config.toml
n_layer = 12
d_mlp = 2048
norm = "rmsnorm"
norm_place = "pre"
qk_norm = true
attn_scale = 0.146
beta1 = 0.95
warmup_steps = 560
final_lr_fraction = 0.1
batch_tokens = 131072
MLP neurons of a small language model. Each row is named by its layer, matrix (up: input weights) and neuron, and shows model dimensions 160-255. Each number is 200 + 20 x the weight over its row's rms, rounded and kept within 0 to 999.
Before each neuron's rows, "fires after" lists the tokens most often just before its 100 highest values on Wikipedia text that the model never trained on.

fires after: " R", " A", " M", " J", " C"
L3.up930,194,210,248,186,214,193,165,185,195,215,166,203,193,204,207,232,228,208,214,198,206,183,200,187,201,221,188,211,200,166,169,178,215,215,214,213,214,218,208,190,209,184,204,247,203,152,247,180,240,210,196,201,200,214,192,141,223,206,175,180,205,207,209,164,212,202,202,176,211,211,193,197,185,220,183,201,211,198,231,214,201,225,176,226,157,181,210,188,220,202,219,251,187,154,206,195

fires after: "  ", "=", " %", "\n", "|"
L9.up1251,217,207,195,206,198,208,169,199,256,211,167,197,223,209,155,218,193,214,204,247,218,184,210,172,193,225,199,186,166,208,202,208,188,199,198,163,210,211,242,196,211,152,201,199,209,182,226,203,215,214,187,216,213,208,186,211,204,221,191,198,201,201,202,185,197,217,224,171,217,167,203,200,193,213,177,210,189,212,190,233,212,190,215,194,203,165,189,159,218,220,201,196,205,228,215,215

fires after: "."
L3.up801,237,244,193,183,187,178,210,187,187,178,181,234,205,211,227,187,188,165,179,207,206,208,206,181,173,203,201,217,198,175,203,195,174,210,194,187,220,201,197,208,203,197,203,240,235,191,218,218,171,180,187,202,209,192,189,184,215,185,198,211,207,183,205,249,184,201,189,168,211,213,193,207,203,192,192,163,198,201,228,195,153,189,192,193,166,219,182,203,185,237,210,202,158,184,192,203

fires after: " H", " R", " M", " W", " C", " B"
L3.up1332,215,175,239,199,213,208,186,220,183,199,155,220,222,212,180,227,200,186,226,212,210,198,187,219,209,197,216,225,178,171,156,187,234,202,189,190,237,210,204,203,208,201,209,211,206,176,227,189,209,186,211,213,199,214,213,197,220,194,211,219,209,222,195,189,196,183,190,197,181,207,204,165,209,215,182,207,209,193,210,210,217,183,207,202,226,189,219,209,188,219,211,204,132,199,188,196

fires after: "-", "/", "inc", " (", ".", " super"
L3.up1136,212,200,197,187,198,168,168,200,177,173,194,223,203,189,182,196,221,219,208,178,225,210,218,220,181,176,234,212,197,196,174,214,204,195,167,172,230,176,224,211,223,201,215,210,215,203,232,208,204,215,205,223,175,201,188,175,203,171,202,158,200,232,213,194,198,188,186,187,168,187,205,181,182,196,188,205,230,211,193,216,238,202,214,223,226,211,194,180,189,225,202,175,189,202,200,236

fires after: " |", "  ", " /", " Batt"
L3.up1058,215,235,218,194,224,202,198,200,186,228,177,221,187,224,197,220,211,181,238,200,203,223,226,241,203,191,225,173,194,210,198,205,192,216,205,186,192,183,221,198,216,198,208,222,182,166,196,189,195,223,180,234,217,172,184,194,209,183,170,203,212,218,177,237,178,200,198,233,229,211,141,184,202,211,210,186,182,209,171,204,241,187,201,192,234,223,221,191,219,172,205,220,204,206,221,230

fires after: " As", " as", "As", " In", " Al"
L3.up474,208,196,189,179,188,195,159,199,209,203,191,205,195,208,181,184,205,191,195,205,256,208,251,206,149,206,222,174,181,188,190,171,244,228,202,193,229,192,203,205,213,210,200,201,213,208,223,197,223,187,187,193,187,220,177,200,193,173,202,184,166,220,191,188,203,238,197,222,198,202,180,188,205,196,163,189,182,206,231,198,198,171,202,197,191,178,199,201,202,201,216,194,198,197,207,210

fires after: "=", " =", "-", "  "
L9.up1418,220,255,235,194,212,178,208,183,214,178,211,224,193,205,217,189,224,235,214,197,220,166,199,227,203,204,222,178,167,199,210,221,219,192,199,175,191,200,260,208,181,175,219,214,208,178,193,209,188,186,186,196,153,225,205,196,200,200,163,199,196,241,189,180,212,204,240,224,221,202,192,182,182,230,176,199,226,219,196,198,245,182,218,199,175,184,246,182,232,199,200,233,206,168,209,238

fires after: "|", "\n", ",", ")"
L3.up1091,205,206,183,175,174,211,180,195,189,201,201,230,182,197,236,195,237,219,173,197,235,172,213,187,209,201,204,194,209,194,213,207,204,173,195,178,195,218,178,168,195,187,170,231,220,192,187,153,220,190,190,213,186,191,216,205,248,204,213,194,215,187,195,220,185,227,204,196,229,247,226,163,187,158,213,183,176,230,210,217,194,186,216,204,192,238,180,145,162,205,233,204,193,164,211,209

fires after: " as", " As", " the", " En", ":"
L3.up100,195,176,206,194,224,204,175,195,225,187,169,194,199,223,177,216,196,210,209,197,203,255,255,218,197,184,189,209,165,176,193,198,222,183,223,184,226,204,216,210,209,202,194,213,185,207,245,178,228,223,174,244,200,178,193,173,171,168,190,187,206,191,203,181,200,232,193,207,186,198,191,190,204,189,173,187,203,250,181,227,171,194,201,191,204,215,232,185,171,198,204,178,181,209,198,174

fires after: ".", " (", "{", "|", " |"
L3.up1757,189,254,192,210,183,189,213,193,198,235,214,183,211,175,192,188,207,213,192,199,204,210,265,191,191,161,213,186,191,187,210,195,174,181,195,226,214,186,210,182,217,220,204,199,200,182,193,170,213,205,193,231,195,187,225,208,198,176,208,211,221,224,224,206,192,209,172,188,199,219,206,204,210,173,199,198,180,192,195,200,201,222,208,190,222,187,212,228,221,189,191,230,172,208,190,212

fires after: "="
L3.up331,182,189,219,251,209,209,175,240,209,211,219,204,213,189,191,182,220,230,172,214,199,182,195,166,213,203,226,199,214,179,241,194,224,130,218,199,191,201,195,217,215,213,204,203,174,181,195,210,211,218,173,209,201,207,187,167,219,168,212,173,178,184,153,219,153,215,182,176,209,193,188,218,180,231,154,184,226,214,173,216,225,176,188,195,187,184,203,209,206,200,224,251,199,210,213,202

fires after: " as", "\n\n", " but", " |"
L3.up892,244,203,238,176,175,224,144,198,191,263,206,219,192,197,183,198,218,179,266,226,210,197,267,182,200,215,185,187,206,200,198,202,200,222,214,183,204,175,229,195,242,193,196,234,197,190,183,229,222,204,202,244,205,195,202,204,246,216,169,169,222,208,217,205,181,224,197,219,214,184,219,182,204,212,196,215,193,201,194,202,217,176,205,197,180,245,189,195,212,224,189,174,188,182,190,190

fires after: " \"", "-", " (", "/", " '"
L3.up1657,176,149,208,164,190,160,168,197,184,205,203,223,147,188,178,211,202,172,210,188,210,217,214,175,169,209,196,232,164,203,169,205,197,213,200,179,221,189,230,229,229,186,215,193,205,213,227,163,206,174,190,230,222,162,186,182,213,192,190,190,212,207,212,211,191,202,187,197,201,204,230,250,185,187,195,194,203,248,241,202,220,173,199,219,227,213,204,200,214,200,189,192,197,193,181,174

fires after: "-", "%", "  ", " 1", "0"
L9.up180,223,212,217,212,215,186,211,214,193,172,199,201,241,229,197,209,208,220,221,239,205,205,198,209,223,214,219,233,156,158,192,224,207,202,189,199,205,198,230,205,221,184,190,221,164,177,191,202,171,200,212,202,198,207,213,216,213,206,174,188,209,245,206,206,211,245,174,242,201,188,209,183,183,217,222,185,231,196,223,187,197,175,197,203,231,222,214,214,200,213,206,226,191,211,193,218

fires after: "="
L3.up972,199,182,225,224,222,206,190,209,200,187,192,260,185,191,211,199,234,206,189,205,196,209,204,194,195,188,207,175,214,187,223,216,186,189,230,200,217,212,178,209,239,193,188,240,192,169,233,215,196,198,157,253,178,198,208,160,186,185,218,206,188,168,173,159,159,200,202,157,211,203,171,205,202,176,197,222,173,204,199,183,210,202,206,238,193,203,191,177,194,214,219,223,222,206,205,214

fires after: " September", " June", " March", " July", " November", " December"
L9.up208,210,198,231,211,224,178,195,166,219,202,214,201,182,203,200,214,219,227,196,216,201,211,198,226,241,210,193,213,159,198,173,205,206,148,225,188,210,205,194,201,192,168,219,218,228,190,211,209,226,182,175,187,191,178,195,227,194,175,181,198,224,203,178,211,201,230,204,191,244,213,185,228,199,202,201,158,205,242,208,201,201,221,177,190,203,222,181,186,197,226,178,193,196,191,215,186

fires after: "."
L3.up1251,241,222,218,208,208,158,198,190,192,228,176,179,192,205,231,219,176,192,228,199,190,205,258,198,203,207,207,187,203,182,198,182,208,170,166,196,201,179,197,216,204,238,171,219,200,164,188,232,213,210,210,190,179,198,186,198,225,197,210,176,220,187,201,205,216,214,167,168,199,194,184,172,202,171,206,171,189,206,220,211,148,206,215,216,199,206,202,227,177,214,210,220,169,163,205,245

fires after: ".", " Co", " co", " Kl", "-"
L3.up64,200,246,238,192,221,189,202,193,194,222,198,214,166,198,201,215,183,196,249,220,234,221,204,218,204,181,174,164,213,175,173,211,197,189,201,212,214,231,196,207,209,191,187,250,217,218,166,207,179,210,219,234,174,192,247,215,206,199,194,180,196,235,193,187,192,195,208,188,176,197,191,179,196,193,188,173,226,217,210,190,185,210,192,179,188,208,160,252,224,217,210,243,180,212,192,225

fires after: " |", " (", "|", "-", "("
L9.up499,228,226,195,210,185,170,184,208,159,200,212,224,219,205,207,184,195,187,239,213,204,197,212,232,219,186,201,168,195,187,192,186,227,186,177,199,221,204,200,216,209,212,194,230,191,213,246,217,165,225,180,227,196,193,208,195,190,212,159,210,233,192,195,255,217,199,174,213,184,193,187,229,193,228,206,184,197,200,216,192,209,192,198,211,214,215,233,172,205,191,196,207,208,225,211,182

fires after: ".", "m", "B", "a", "R"
L3.up955,218,215,212,193,182,218,173,185,209,197,202,196,218,176,201,218,210,203,188,217,200,194,203,172,199,151,199,178,207,145,157,193,200,206,189,215,213,217,182,201,184,149,179,222,226,169,207,250,193,205,183,222,157,216,196,175,228,178,212,205,239,174,219,225,205,170,221,181,192,219,172,198,200,186,186,211,211,227,234,218,190,219,181,259,205,236,221,209,218,187,217,210,190,190,193,221

fires after: "-", " (", " el", " ", " El", " \""
L3.up369,192,198,252,210,207,209,160,197,164,205,180,204,197,203,207,208,217,193,174,179,235,179,222,206,184,195,217,226,187,221,203,203,218,215,201,187,206,180,242,207,210,188,180,207,206,219,208,238,216,201,189,224,174,210,170,208,193,210,182,187,235,199,212,213,158,166,211,224,163,209,233,213,207,219,170,201,199,202,225,212,174,219,202,164,193,198,236,213,198,226,205,202,183,192,216,205

fires after: "-", "|", " \"", " Preceded", " micro", " ("
L3.up559,216,191,206,202,199,190,187,181,178,182,180,219,198,177,198,219,196,212,209,218,236,196,175,168,218,204,234,213,181,193,182,218,205,209,176,202,183,238,244,244,229,212,199,228,185,195,221,186,242,200,162,232,195,190,195,162,181,186,224,185,219,204,230,191,181,187,201,193,185,203,202,197,195,193,169,196,202,238,250,227,225,188,214,175,188,187,186,191,225,207,212,194,196,211,190,222

fires after: " |", " (", "|", "-", "\n", " as"
L9.up1071,193,226,220,223,172,194,192,211,182,240,165,217,187,225,200,220,196,199,224,211,214,157,246,242,206,194,197,205,230,197,198,202,206,207,197,175,182,270,200,197,215,194,178,228,223,181,241,232,223,232,225,234,179,211,205,198,192,168,187,159,212,199,225,228,214,210,203,218,239,203,230,209,183,153,179,183,161,220,174,193,234,171,216,179,219,197,164,206,195,170,196,236,187,220,195,203

fires after: "-", " (", " Co", " \"", "/", " st"
L3.up270,181,235,238,212,188,165,198,232,185,176,161,208,185,196,186,188,205,172,218,184,210,180,212,212,176,212,227,194,197,177,181,204,220,215,198,173,213,193,207,207,209,193,185,250,220,222,212,197,225,203,184,246,205,184,207,189,207,206,205,205,200,208,185,184,167,221,195,207,194,198,198,165,166,189,186,193,173,237,206,244,195,207,230,199,192,207,205,185,209,203,185,193,193,188,220,230

fires after: "-", "/", " (", " \""
L3.up1915,218,192,212,200,223,170,210,190,207,175,187,227,212,215,206,216,198,184,206,181,180,190,217,216,188,176,206,194,202,188,177,213,198,216,214,219,242,189,218,216,215,212,184,227,199,217,228,198,235,193,180,193,193,200,191,163,181,212,216,202,184,228,234,220,228,203,200,204,188,204,194,202,159,203,176,181,244,227,235,215,182,195,183,205,200,178,197,208,209,194,208,211,195,212,211,179

fires after: "\n", "\n\n"
L9.up733,194,188,219,224,185,195,171,193,145,256,193,227,201,208,195,197,221,207,232,171,185,171,181,210,189,210,167,189,215,206,191,196,187,228,236,176,244,218,235,216,204,189,205,227,217,192,223,192,186,209,204,185,186,219,222,225,204,214,168,200,211,229,201,208,220,224,247,175,195,183,216,176,189,221,205,201,173,218,197,220,224,205,185,201,174,218,209,211,161,227,225,183,184,168,219,198

fires after: " |", ")"
L9.up422,215,208,177,218,205,210,208,223,194,191,238,204,228,169,205,208,233,169,188,197,207,224,193,240,225,187,234,163,182,206,222,210,191,196,185,145,191,213,214,224,194,242,214,214,191,186,171,194,170,237,226,198,193,215,163,191,178,222,170,223,202,211,190,227,205,228,204,220,215,227,187,225,203,198,217,207,168,188,193,215,183,192,189,169,194,189,223,155,197,230,208,207,187,192,216,218